config = dict(
    n_layer=24,
    d_model=192,
    n_head=6,
    n_kv_head=6,
    head_dim=32,
    d_mlp=768,
    vocab_size=6620,
    activation='gelu',
    norm='layernorm',
    norm_place='post',
    norm_eps=1e-05,
    positions='rope',
    rope_base=10000.0,
    rope_fraction=1.0,
    qk_norm=False,
    attn_scale=0.177,
    bias='all',
    tie_embeddings=True,
    parallel_block=False,
    init='normal',
    init_std_qkv=0.0319,
    init_std_o=0.0046,
    init_std_up=0.0319,
    init_std_down=0.0023,
    init_out_by_depth=True,
    optimizer='muon',
    lr=0.0024,
    lr_mult_down=2.0,
    beta1=0.95,
    lr_head=0.00629,
    grad_clip=0.5,
    warmup_steps=200,
    schedule='wsd',
    decay_fraction=0.935,
    decay_shape='linear',
    final_lr_fraction=0.0,
    batch_tokens=32768,
    seq_len=256,
    doc_mask=True,
    train_tokens=288500000,
    steps=8805,
    dataset='wikipedia_en',
)
MLP neurons of a small language model. Each row is named by its layer, matrix (up: input weights; down: output weights) and neuron, and shows model dimensions 112-175. Each number is 128 + 24 x the weight over its row's rms, rounded and kept within 0 to 255.
Before each neuron's rows, "fires on" lists the tokens most often at its 100 highest values on Wikipedia text that the model never trained on; "fires in" lists the words (lower case) most often at its 100 highest values on Wikipedia text that the model never trained on.

fires on: " they", " They", " Art", " project", "ill", " it"
fires in: "they", "project", "art", "it"
L5.up446 [149 178  76 108 133  96 148 157 131 104 122 142 102 139 127 135 124 129 167 174 131  86 126 106 112 118  87 137 111 105 104  80 155 124 126 104 104 117 138 136 116  95 170 125 108  99 113 117  77 157 171 107 147 154 151 132 185 148  94 150 154 134 136  16]
L5.down446 [183 126  92 112 132 117 191 140 189 145 126 110 149 143 142 117 112 139 134 102 134 142 121  90 119 126 130 139 126 155 148 136  89 151 112 130 133 133 173 115  91 115 122 143 121  98 123 187 148  92 140 156 171 132 117 109 138 139 105 161 153 119 111 156]

fires on: " was", " became"
fires in: "was", "became"
L8.up127 [ 85  94 156 132  88 156 105 163 134 174 146 136 172 131 101 136 129 132 140 140 151  81 193 154 140  87  87 171 123 110 112 149 157 115 157 141 129  94  91 101 154 141 120 149 116  98 107 122  95 143  66 135 106 107  97 132 112 151 126 132  97 129 147  53]
L8.down127 [163 149 147  98  99  99  89  83 116 145 138 149 145 141 133 114  91 133 128 154 120 143 125 125 112 107  93 159  95 127 161 147 115  90 140 135  92 133 138 127 116  90 123 163 153 141 150 138 142 124  91 117 122 117  98 126 113 135  60 117  92 115 138 157]

fires on: " to", " not", " that", "qu", "'t"
fires in: "to", "not", "that", "t"
L17.up342 [129 117 124 143 117 140 138 152 132 138 116  77 124 135 138 145 124 123 123 116 171 123 127 145 127 146 120 126 150 102 123  97 156 141 137 122 134 121 144 158 147 129 127 142 143 151 125 154 118 134  91 133 128 132 134 149 193 117 101 135 135 106 132 158]
L17.down342 [126 116 125 140 143 101 151 173 146 104 142 114 148 149 164  78 103 151 131 133 136 111 179 109 141  86 152 108 123 155 167 144 106 125 135 117 106 150 134 131 116 113 157 183 185 148 128 120 106 122 118 128 164 137  99 151 147 138 135 141 119 126 117 128]

fires on: " an"
fires in: "an"
L21.up366 [ 97 126 103 119 101 126 102 105 132 124 146 127 154 117 118 140 149 112 152 141 132  96 113 125 133 132  91 126 100 122 142 156 124 173 147 111  94 131  92 120 104 148 103 124 126 148 105 110 151 114 162 156  66 118 169 137 158 149 138 162 136 150 153 129]
L21.down366 [122 121 115 169 134 109 129 146 166 103 142 117 164 147 116  95 159  76 128  98 132 167 155 133 129 139 106 124 133 112 143 139  91  84 124 116 147 135  97 106 111 125 111 114 104 151 108 101 134 140 107  88  99 113 138 117 109 147 125 129 116 135 148 120]

fires on: " also", " made", " lost", " played", " listed"
fires in: "also", "made", "lost", "played", "listed"
L5.up425 [135  93 143 140 100  74 109 128 113 155  86 113 128 128 133 159 108 123 129 156 144 135  86 129 133 104 126 143 146 127 111  62 157  99 111 109  94 141 114 112 151 136 121 141 118 114 146 123 129 188 108  99 141  86 100 165 186 108 152 121 148  91 162 153]
L5.down425 [129 165 145 151 125 147 126  71 104 120 179 139 114 106 130 149 116 121 110 151 145 123 117 137 122 134 126 125  85 111 134 143  72 100 109 108  88 121 149 140 128 113 135 122 141 120 127 138 117 149 128 132 139 106 117 152 130 146 111 167 128 108 145 174]

fires on: " the", "'s", " No", " no", "The", " V"
fires in: "the", "no", "s"
L13.up751 [131 133 118 120 120 146 138 148 115 155 145 117 164 163 134 110 136 127 134 110 121 164 147 115 125 172 110 149 162  97 132 158 123 110 153 111 166  87 111 143 134 174 118 165 143 107 145 139 140 121 101 144 115 108 137 141 137 173 118 126 116 119 124 112]
L13.down751 [133 115 165 151 104 132 141 125 130 150 128  99 114 109 121 141 146 139 114 134 126 160 114 109 119 101 126 119 137  71 119 125 156  86 134 128 111 117 118 112 119 123  98 166 175 143 200 113 161  99 123 124  99  80  90 151 161 117 122 107 138 128 126 158]

fires on: " as", " Sem"
fires in: "as"
L4.up208 [134 137  72 150 127  87 148 112 123 141 126 162  97 152 146 150 110 178  87 158  95 136 133 122 124 126 141 120 151  72 124 138 125 103 126 137 149 146 154 122 162 102 159 164 111 132 129 144 123 111 130 100  38  91 123 126 128 153 157 108 145 142 128  98]
L4.down208 [143 167  87 158  70 134  84 129  79 131 136  90 136 159 130 123  81  76  94 128 110 135 147 110 142 162 110 132 120 127 119 110 126 128 104 128 116 153 111  85 106 139 156 125 124  97 118 134 144  74  88 141  67 140 100 138 171 150 139 148 122 134 121 111]

fires on: " this", " is", "ped", "A", " An", "á"
fires in: "this", "is", "warped", "a", "an", "one"
L6.up418 [138  76 114 131  98 121 146 128 147 125 117 140 113 111  91 118 148 119 132 115 107  94 122 145 127 139 117 107 128 122 137 146 164 198 166 131 155 117 132 136 126  82 122 115 110 173 142  90 164 140 125 101 132 141 134 129  98 121 105  96 107 174 130 119]
L6.down418 [113 143 133 141 127  99 135  71  93 148 128  90 141 126 129 157 147 156 110 102 147 153 132 181 127  98  58 141 162 122 116 105 133 147 118 124 130 103 127 122 140 156 102 153 124 116 142 159 130 105 138 141  81 146  97  98 141 134 141 146 145 143 139 136]

fires on: " has", " have", " having"
fires in: "has", "have", "having"
L8.up177 [119 136  93  99 115 117 169 155 181 152  90 131  88 135 152  93 118 119 111 135 128 149 123 113 116 120 119 145 143 112 142 141  85 175 156 164 118 162 107 137 184 116 107 141 143 111 125 172  94 136 103  91 155 107 142 172 130 117 116 135 124  89 114 139]
L8.down177 [121 111 122  86 182 138 143 119 170 137 138 117  79 136 137 143 132  98 135 161 117 112 133 160 163 134 155 131 159 140 144 123 113 116 148  98 128 129 151 144 115 132 104 123 165 139 137 126  98 103 101 168  93 119 128 166 116 126 140 144  97 171 127 112]

fires on: " No", " no", "ar"
fires in: "no"
L4.up569 [160 147 110 163 125 148 131  90 124 132 116  99 139 135 127 139 181 116 101 108 177 132 101 126 156 140 126 120 149 130 127 111 112 112 141 126 135 137 118 128  93 122 117 153 146  92 117 132 135 113 165 171 152 101 147 133 117 162  99 134 110 165 125 109]
L4.down569 [119 143 126 101 158 131 123 100 139  76 113  98  97 129 159 145 138 141 150 113 186 145  90 111 122 113 135 122 168 154 133 139 148 125 106 101  92  79 129 167 145 160 128 111 153 133 136 117 161 100 148 177  85  99 125 146 154 121  98 124 142 114 102 107]

fires on: " an", " An", " Year"
fires in: "an", "year"
L21.up226 [140 107 160 117 107  90 100 109  89 113 195 103  81 124  98  96 174 142 109 119 122 149 121 173 142  85 113 123 110 140 115 116 111 122  95 103 123 126 132 115 107 140  94 115 122 159  87 132 109 156 128 143 104 140 112 161 118 136 142 171 105 148 167 119]
L21.down226 [159 131 167 171 136  94 128  57 120  74 138  98 154 117 139 115 155 123 139 137 141 156 113 150  98  75 113 123  79 130 138  99 119 116 131 130 136 131 107  80 159 111 141 129 152 173 102 102 139 145  94 131  65 122 130 135  87 154 145 120 117 116 162 136]

fires on: " can", " could", " the", "way", "v"
fires in: "can", "could", "the", "highway", "zvonimiri", "would"
L8.up140 [149 106 173 103 105 124 126 137  93 141 116 165 130 134 118  97 194 128 174 105 141 145 112 168 159 139 116 100 113  72 132 124 143 141 173 115 107 109 126 146 130 146 118 132 102 143  78 132 152 120  90 128 147 113 127 117 135 153  89 115 121 118 117 107]
L8.down140 [ 96 106 125 108 105 123 115 132 133 131 132 131 109 101 107 181 138 131 141 119 160 107 113 121 173 120 125  95 103 140 123 137 135 111 129 105  75 132  66 143  99 116 140 120 107 101 149 159 102 137 110 159 135 124 105 109 101 162 108  97  84 121 122 152]

fires on: " a", " A"
fires in: "a"
L21.up253 [102 101 161 125 134 114 120 136 158 139 107 108  77 109 135 140 173 157 125  89 141 136 117 133 145 154  87 165 151 132 107 141 147 160 146 135  98 156 127 145 137 130  87 118 115 144  90 116 107 124 151 142  95 149 132  95  81 154 149 112 122  95 164 122]
L21.down253 [118 129 125  96 143 128 109  94  93  73  73 116 140 133 127 160 158 103 161  86 138 125  92 137 130 142 139 116 184 135 154  99 142 120 119 155 130 147 149 136 153 152 100 127 117 128 124 161 128 123 133 117 157 154 126 149 142 127 134 132 153  95 137 119]

fires on: "if", " have", " has", " of", " all", " Some"
fires in: "have", "has", "of", "some", "all", "fifth"
L8.up74 [135 138 110 133 108  89 141 157 140 124 147 134 109 122 109 117 133 113 133 151 132 140 140  97  89 118 113 139 141 100 154  86 109 124 152 147  87 111 139  98 143 119  99 185 117 127 161  77 101 141 111 100 155 139 102 144 118 109 146 104 129 141 113 100]
L8.down74 [188 115 103 112 149 109 127 156 131 124 134 157 114 137  93 147 146 126 157 219 127 126 115 118  97 131 146 126 125 154 109 142 141 120 113  86 106  93 151 125 155 122 111 113 138 141 155 125 126 150 113 142 172 114  86 125 143 121 145 124 112 109 138 102]

fires on: " to", " not", "'t", " would", " can"
fires in: "to", "not", "t", "would", "can"
L17.up353 [121  89 126 130 115 123 139 143 101 131 128  74  87 178 116 114 150 139 149 101 161 164 143 102 170 121 144 152 113  80 136 114 125 117 138 120 150 167 185 114 100 149 115 139 113 144  92 150 136 144 137 134 149 136 177 122 171 175  79 128 107 106 139 142]
L17.down353 [123 122 122  85  93  83 123 163 113 123 147  96 100 168 132 128 103 124 153 157 109 109 162 137 111 120 118 136 147 123  85 144  96 122 194 167 127  88  96 130 134 126 155 109 130 106 160 158  80 130 102  85 131 118 162 150 125  90 140 123 101 178 110 107]

fires on: " an"
fires in: "an"
L11.up332 [121 116 132 101 112 111 117 138 153 105 139 138 123 101 116 142 139 147 121 140  92 108 140 118 151  91 123 103 117 138 141 125  84  96 161 137 103  92 111 159 112 151  91 164 120 141 109 131 130  88 169 150  94 153 161 152 107 117 113  99  94 173 139 130]
L11.down332 [130 115  88 119 115 136 144 105 120 126 124 138  97 123  65 140 100 119 137 117 130 154 138 147 117  64 121 131 107 122 114 153  91 131 155 115 120  96 108 108 104 185  84 137 116 134 129 123 159 105 154 131 101 119 155  92 155 123 112 150 139 124 141 147]

fires on: " a", " per", " des", " la"
fires in: "a", "la"
L16.up100 [147  93 161 117 130 136 143 123 132 133 133 118 158 136 122 138 145 157 129 122 125 113 102 168 117 140 124 172 152 124 114 165 135 164 138 159 123 131 123 153 106 148  77 124 105 153 117 152 129  90 138 120 116 142  60 126 138 131 105 112 160  90 123 105]
L16.down100 [125 191 147 140  97 156 131 145 153 139 143 105  92 111 112 150 125 192 148 159 135 109 154 158 133 133  88 161 147 124 137 114 127 157 137 151 104 129 164  96  90 145  83 147 132 136 151 137  93  66 103 144 149 167 118 149  95 113 162 161 157  93 133 125]

fires on: " did", " can", " could", "ot", " does"
fires in: "did", "can", "could", "nadal", "does"
L6.up443 [117 110 123 117  80 122  97 192 113 128  58 117  99 169  97 153 124 122 162 123 134 128 126 129 155 123 134 144 117 143 170 140 142  89 178 165 162 111 151  82 162 137 121  86 131 112 110 135 155 102 102 139 159 109 121 144 164 172 119 133 101 134  98  93]
L6.down443 [146 157 147 154 128 128 144 125 121  93 107 147 145 110 129 163 171 170 154 139 175 183  88 110 109 105 130 147 126 131 145 105 143 158 129 127 102 137 106 114  91 132 123 131 133 157 100 174 120 159 116 129 119 126  91 134 148  94 126 115 134 133 113  89]

fires on: " played", " show", " per", "arter", " born", "for"
fires in: "played", "show", "per", "born", "for"
L3.up749 [129 163 133 116 133 156  84 156 155 154 152  87  98 126 106 129 161 136 118 126 118 142 120 145 136  98 139 105 156 134 117 193 129  99 115 145 185 122 107 109 140 143 149 161 157 144  84 138 103 121 150 106 125 171 147 124 129 130 107 194 166 134 137 102]
L3.down749 [139 135 161 118 156 142 124  95 181 123 121 111  96 124  74 152 171 138 127  92  86 100  96 123  94 131 163 104 166 147 139 151 101 125 109 162 131 151 123 124 131  86 164 144  75 135 121 139 102 110 102 140 128 119  99  94 115 116 131 138 126 108 107  92]

fires on: " under", " as", " other", " among", " of"
fires in: "as", "under", "among", "other", "of"
L17.up573 [119 127 146 165 133 124 106 139 107 110  92  82 132 100 125 107 160 164 105 154 110 122 149 148 123  90 119 150 120 123 149 129 151 117  98 141  90 144 114 113 117 131 109 160 127 158 134 139 156 146 151 102 126 161 148 101 145 123 127  99 119 130  93 154]
L17.down573 [116 102 140 113 136 178 138  67 116 119  90  87 165 137  86 162 138 109 144 169 143 115  95 156 105 105 158 134 135 132 160 131 121 120 135 154 124 115 140 149 110 146 100 111 110  88 143 121 124 147 138 105 146 175 173 110 120 154 116  67 120 110 108 164]

fires on: "one", " China", " team", " family", " class", " group"
fires in: "none", "china", "family", "team", "group", "chinese"
L4.up143 [ 91 108 140 147 111 150 107 111 132 140 154 119 114 126 173 121  95 172 117 116  97 144 108 161 116  90 158 155 136 128 126 149 110 152 111 161 124 107 120 114 172 127 131  93 123  95  98 165 175  98 152 147 126 146 174  74 128  94 157 115 110 151 131 186]
L4.down143 [134 120  83 136  79 119 103  83 138 132 176 137 142 170 127  89 117 133 160 129 119 147  81 109 103 150 161 117 177 122 137 102 155 145 121 101 148 137 160 130 127  61 117  86 117 132 159 142 115 151 155  97 126 154 149 112 125 123 130 102 155 114 119  99]

fires on: " an", "ri", "ov"
fires in: "an", "shri"
L4.up77 [ 89 159 135 131 122 129 118 118 163 137 100 108 134  99 121 160 128 176 155 150 110 120 110 133 171 134 133 135 145 157 121  85 102 126 170 131 121 123 155  97 110 141 143 149 127  92 156 179 151 125 132 107 115 156 140 136 109 104 124 115  95 122 156 130]
L4.down77 [118 155  93 134 114  99 125 143 125 121 142 133 154 107 144 122 133 130  89 167 155  95 135 152  79  98 148 118 105 109 132 148 134 150  92 131  92 150  76 157 135 115  92 136 120  97 134 172 117  91 157 112 116 128 172 133 131 114  70 146 155 103 159 140]

fires on: " early", " Early", "uch", " North", " south", " into"
fires in: "early", "north", "south", "into", "continued", "flows"
L6.up751 [123 116 101 131 131 108 122 124 121 132 129 185 145 151 137  96 133 149 125  94 124 156 120 148  91 110 116 121 100 114 152 116 141 136 122 114 137 118 112 124 114 109 147  90 156 119 101  94 154 113 115 124 136 114 134 100 146 104 133 114 128 144 127 126]
L6.down751 [131 132 130 131  92 102 112 148 102 141 140  97 144  85  80 119 150 161 114 129 136 132 147 124 168 129 130 109 164 121 106 131 152 150 150  68 141 179 149 121 111 173 130 107 118 124 135 126 145 135 128 107 127 171 135  98  53 100 137 131 115  96 177 136]

fires on: " is", " was", " Country"
fires in: "is", "was", "country"
L6.up757 [116 141 154 120 109 169 158 130 100 146 132 117 134 107  89 128 120 154 127 153 124 176 117 136  95  83 127 152  92  91 145 143 123 148 176 152 158 119 134 141 120 126 130 140 112  78 118 138 176 138 126 155  88 146 119  78 127 112 111 155 117 161 114 112]
L6.down757 [130 158 161 154 139 119  85 124 115 118 105  95 144 138 131 116 111 112 123 161 139 136 111 119 162 126 112 123  84 127 133 102  97  83  64 140  92 132 155 112 101 122 130 157 159 127 125 153 128 103  88  96 134 127 152 142 107 142 110 156 127  92  98 123]

fires on: " are", " can", "s", " could"
fires in: "are", "can", "could"
L8.up328 [147 123 162 124 121 128 112 167 134 106  89 156 172 183  95 141 131 133 189 114 125 142 158 126 122  81 109 126 103 131 143 120 122 134 161 148 132  63 126 109 150 130 118 124 151  81 108 134 137 123 113 148 130 105 133 113 146 164 144 127 121 126 154 112]
L8.down328 [134 106  83 111 141  96 170 127 110 117 147 141  97 160 126 136  97 136 151 138 192 158 146 174 134 126  91 137 130 131 137 138 172 166 101 111 103 123 144 161  90 159 107  83 112 116  90 151  88 119 136 109 159 130 124  93 133 149 108 121 151 122 137 136]

fires on: " to", " can", " re", " not"
fires in: "to", "can", "not", "could", "31"
L17.up417 [159 126  94 136  89 121 128 126 133 134  96 146 120 139 142  90 165 172 169 122 141 144 132 140 101 135  94  99 127  93 131  91 143 128 126 174  96 140 131 148 103 132 138 149 132 161 140 137 143 123 115 136 159 132 147 123 131 137 125  99 143 118 152 158]
L17.down417 [112 116 122  93 123 141 123 137 123 132  80 127 113 177 102 137 124 109 141 168  97 140 113  86 138  75 101  91  73 138 170 115  95 107 115 152  82 113 123 115 142 139 149 143 122 158 143 156 138 171 131 123 131 145 114  86 113 159 138  90  84 139 125 115]

fires on: " children", " three", " white", " God", " female", " four"
fires in: "children", "three", "white", "female", "four", "stars"
L5.up694 [124 131 143 142 118 141 131 141 131 169  86 142 119 158 138 103 128 136 152 158 138  94 123 171  94 109 157 149 136 142 119 140 138 122  90 119 103 134  84 172 147 127 126 110 130 153 112 119 101 132 144 136 126 114 132  79 101 117 111 158 125 142 111 122]
L5.down694 [140 145 143  96 119 107 141 141 103 103 127 115 134  92 145 115 135 122 158 121 139 120 154 102 107 169 144 116 162 182 140 135 102 123 139 136 131 114 141 144 104 146 106 170 136 125 151 109  93 127 144 116 111 101 133 151 132 146 161 104 188 111 100 121]

fires on: " as", " As"
fires in: "as"
L15.up285 [124 133 127 185 102 136 142 142 109 150 174 101 114  98 102 144 129 125 131 127  88 155  94 153 125  96  94 106 143 119 106  95 119 140 120 196 105 141  90 117 116 149 109  97 111 123 123 136 171 156 101 160 119 172 129 114  92 122 158 121 111 154 163 101]
L15.down285 [145 100 105 129 185 174 100  94  96 125 145 107 107 121 132 116 111 127 174 159 111 118 121 172 139 114 149 135 112 150  95 127 106 138 138 195 141 117 148 122 125 125  97  97 164 125 136 128 111 111 133 109 139 143  76  69 120 125 165 146 154 118 189  91]

fires on: " has", " had", " have", " with"
fires in: "has", "had", "have", "with"
L15.up290 [116 105  76 144 124 122  86  93 129 106 149 161 116 126 156 146 137 105 151 175 113 117 131 124 103  91 150  68 156 132 140 128 159 154 132 176 153 108 122 155 111 125 138 170 141 151 206 156 134 105 136 131 137 118  95 115 146 127 124 114 118 132 113 108]
L15.down290 [109 101 122 144 159 128 118 119 142 106 133 119 116 110 157 154 117 160 109  89 121 109 149 103  91 150 152 142 140 122 124 170 121 126  99  78  88 122 165 168 144 132 128 148 144 167 168 185 116 117 163  80 168 114  91 173 106 128 168 103 156 100 157 116]

fires on: " had", " be", " has", " was", " form", " have"
fires in: "had", "has", "was", "be", "have"
L17.up297 [ 77 100 117 168  98 124  99 142 122 115 108 102 129 110 128 163 109 140 142 158 122 128 132 112 109 125 161 148 146 122 110 137 101 149 160 120 161 134 136 128 101 167 157 119  76 115 141 123 109  94 110 117 134 125  79 137 130 155 140  70 114 152 134 133]
L17.down297 [137 117 118 166 141 114 102 133 127 142 131 161 151  92 115 132 105 140 125 123 140  77 116  88 116 141 135 152 147 127 126 138 124 105 135 119 121  98 152  72 102  99 123 124 122 148 148 137 123  99 130  80 139  71 109 116 130  94 102 130  74 149 163 156]

fires on: " as", " also", " became", " still"
fires in: "as", "also", "became", "still"
L8.up525 [117 112 119 105 111 128 110 134 114 125 126  91 162 136 120  62 106 143  66 132 149 155 137 155 123 124 141 129 133 102  92  85 139 127 161 143 150 126 150  87 169  89 137 143 136 126 129 154 149 146 133 126 124 129 104 134 126 149 109 138  71 116 116 123]
L8.down525 [156 111 134 139 130 152 132 104 113 137 126 121 136 138 113 150  95 128 125 133 116 122 154 137 105 126 163 100 136 144 143 131 104 113  68 115 136 111 119 120 156  98 140 126 150 130 126 135 170 141 129 116 139 101 102 138 156 147  96 116 113 178 128 170]

fires on: " as", " Sh", " As", " do", " With"
fires in: "as"
L11.up482 [135 145 149 164 104 126 137 147 161 105 110 123 113 124 106 120 129 173 129 171  79 157 120 172  81 101 133 102 142 141 120 144 134 144 163 154 150 130 122 109 171  98 110 149 147 149 171 103 165 143 134 140 128 145 106 138 111  99 109  89 143 144 155 137]
L11.down482 [166  92 140 154 136 133 121  90 170 125 142 154 116  96 122 120  66 109 128 159 121 139  95 120 146 112 153 117 182 135 134 161 102 112 128 141 122  79 123 126 144 131 128  83 141 152 172 113 153 132 108 144  94 136 117 147 135 158  92 102 197 105 137 135]

fires on: " on", " access", " along", " On", "On"
fires in: "on", "along", "access", "returned", "withdrew"
L11.up351 [ 95 156 110 143 113 175 138 135 119 114 128 129 124 131 122  82 120 140 141 142 149 121 113 204 167  71  97 119  87 138 164  79 102 105 123 110 133 121 132  84 132 158 122 165 140 126  96  98 151 141 185 164 146 113 123 140 137 120 107 103  84 121 129 115]
L11.down351 [126 106 126 123 155 130 128 135 155  97 136  62 137  72 139 103 126 134 161 104 111  92 227 141 151  92  91 114 104 129 164 149 108 138 124 103 113 116 171 141 103 123 138 147 148 121 146 122 106 134 176 122 101 123 142 154 120 140  97 120 133 143 145 122]

fires on: " a", " white", " A", "ully"
fires in: "a", "white", "sully"
L8.up84 [ 92  99 163 127 110 137 155 133 170 122 127 149 106 107 138  85 117 135 142 141  81 116 113 125  74 136  98  84 155 119 141  85 127 145 135 159  92 142 110 148 136 123 132 143  97 127 142 132 166 133 108 109 132 155  93  67 126 111 126 153  87 105 160 134]
L8.down84 [135 138 108 131 151 113 109 110  94  97 138 142 126 119 124 125 180 133 169 131 144 139 119 154 145 158 124 100 121 144  95 147 124 118  75 159 136  91 160 102 153 134 131 122 140 154 116 135  84  92 156 144 170 109 143  93 159 131 125 179 135 116 127 165]

fires on: " was", " as", " also", " is", "ly", " became"
fires in: "was", "as", "also", "is"
L11.up669 [114  99 101 147  94 101 153 140 121 108 140 116 104 160 147 128 109 119 102 129 115 139 127 135 128 140 136 111 118  93 128 147 151 123 129 131 132 149 105 174 122 117 136 135 152 159 130  95 191 144  98 149  99 122  95  84 140 104 150  83 102 127 132 100]
L11.down669 [114 122 146 122 126 128  77 134  91 121 120 160 120 125 102 135 117 132 127 118 129 154 165 153 135 104 151 111 108 133 113 144  99 117  93 114 130 138 131 124 122 139 188 141 191 115 134 100 127 145 117 156 124 122 152 129 122 137 104 149 124 118 107 123]

fires on: " of", " on", " On", " se", " dec", "aw"
fires in: "on", "of", "mohawk"
L17.up734 [136 148 113 115 131 146 124 139 155 111 139 104 132 178 121  96  76 136 141 125 169  83 142  99 123 103 121 150 128 140 163  59 105 127 130 118 100 186 142 105 139 151 101 137 146 138 119 103 116 119 140 127  98 114 123 163 139 178 118  88 137 110 191 104]
L17.down734 [145 132 138  87 107 178 143 141 145 144 106 158 129 141 120  97  75 113 147 129 120  98 135 136 142 103 138  87 143 121 127  94 134 117 123 110  85 174 137 143  83 123 169 140 112 139 134 107 134 132 130 108 148 177 120 121 152 140 101 105 142 138 125 135]

fires on: " on", " along", "ood", " Philippines"
fires in: "on", "along", "blood", "philippines"
L3.up554 [113 129 110 106 146 198 164 139 113 168 158 135 134 127 167 104 115  95 148 167 118 107 112 158 136  71 144 145 119 141 121 121 145 142 127  90 106 116  92 148 101 127 126 118 102 141 124 142 124 158 127 134  97 114 114 174 118 201 106 127  92 139 176 118]
L3.down554 [135 189 117 129 101 123 142 136  85 128 140 138 167 119 126  88 130 142 148 164 157 117 127 173 142  68 142 135 129 133 155 144 121 163 126 104 123 107 116 109  80 142 147 148 102 126 180 135 132 169 165 150 163 116 126 130 109 145 109 143 127 129 125 137]

fires on: " which", " A", " there", " this", " it", " This"
fires in: "this", "which", "there", "it", "a", "thereby"
L15.up744 [111 131 115 121 103  94  97 133 138 113 109  77  88 125 117 116 143 113 158 168 114 131 106  95  91 144 133 114 156 138 159 153 146 154  84 151  80 118  99 137 125 128  93 140 148 148 124 111 122 125 157 173 112 123 118 106 127 154 123 105 107 102 123 145]
L15.down744 [139 156 172  85 141  97 121 130 149 137 129 161 120 183 127 139 126  99 130 113 163 123 172 129 133 127 115 136 171 156 187 126  84 129  81  80 111 153  83  90 130  83 100  95 157 145 108 150 110  96 156 152 118 144 124 119 127 121 128 167 154 145 138 133]

fires on: " It", " They", "we", "ano", "une"
fires in: "it", "they"
L4.up1 [133 163 121 123 122 129 143 131 164  95 142 164 183 115 116 140 140 115 144 128 134  79 145 133  91 154 110 150 156 133  93 129 123 154 139 108 123 104 141 147 149 123 145 122  93 140 140 116 124 136 117 126 113 124 126 135 146 151 131 109 160 104 138  71]
L4.down1 [116 134 129  98 115 111  87  84 128 160  96 103 115 102 157 129  95 122 135  85 112 172 146 137 154 104 151 131 112 136 103 147 174  97 101 134  95 161 145  89 138 147 116 131 132 131 159 141 113 176 144 156 175  95 122 131 121  98 121 145 148 143 120 123]

fires on: " all", " made", " record"
fires in: "all", "made", "record"
L3.up223 [130 108 124  73 115  80  73 105 144 156 157 154 107 135 134 108 148 117  86 154 145 167 124 150  89  85 122 111 115  67 158 124 162 143 123  92 153 120  77 131 122 155 104 100 149 130 133 140 136 148  94 129 155 103 111 148 168 150 113 148  65 143 122 127]
L3.down223 [123 155 169 145 141 106 128 110 116 112  96 137 128 119 116 119 110 151 187 117 117  75  89 135 152  77  72 146 152 116 156 130 105 120 103 132 130 127 125 135 134 121 127 113 172 133 132 114  98 150 168 139 120  81  98 129 153 128 137 134 127 116 100 144]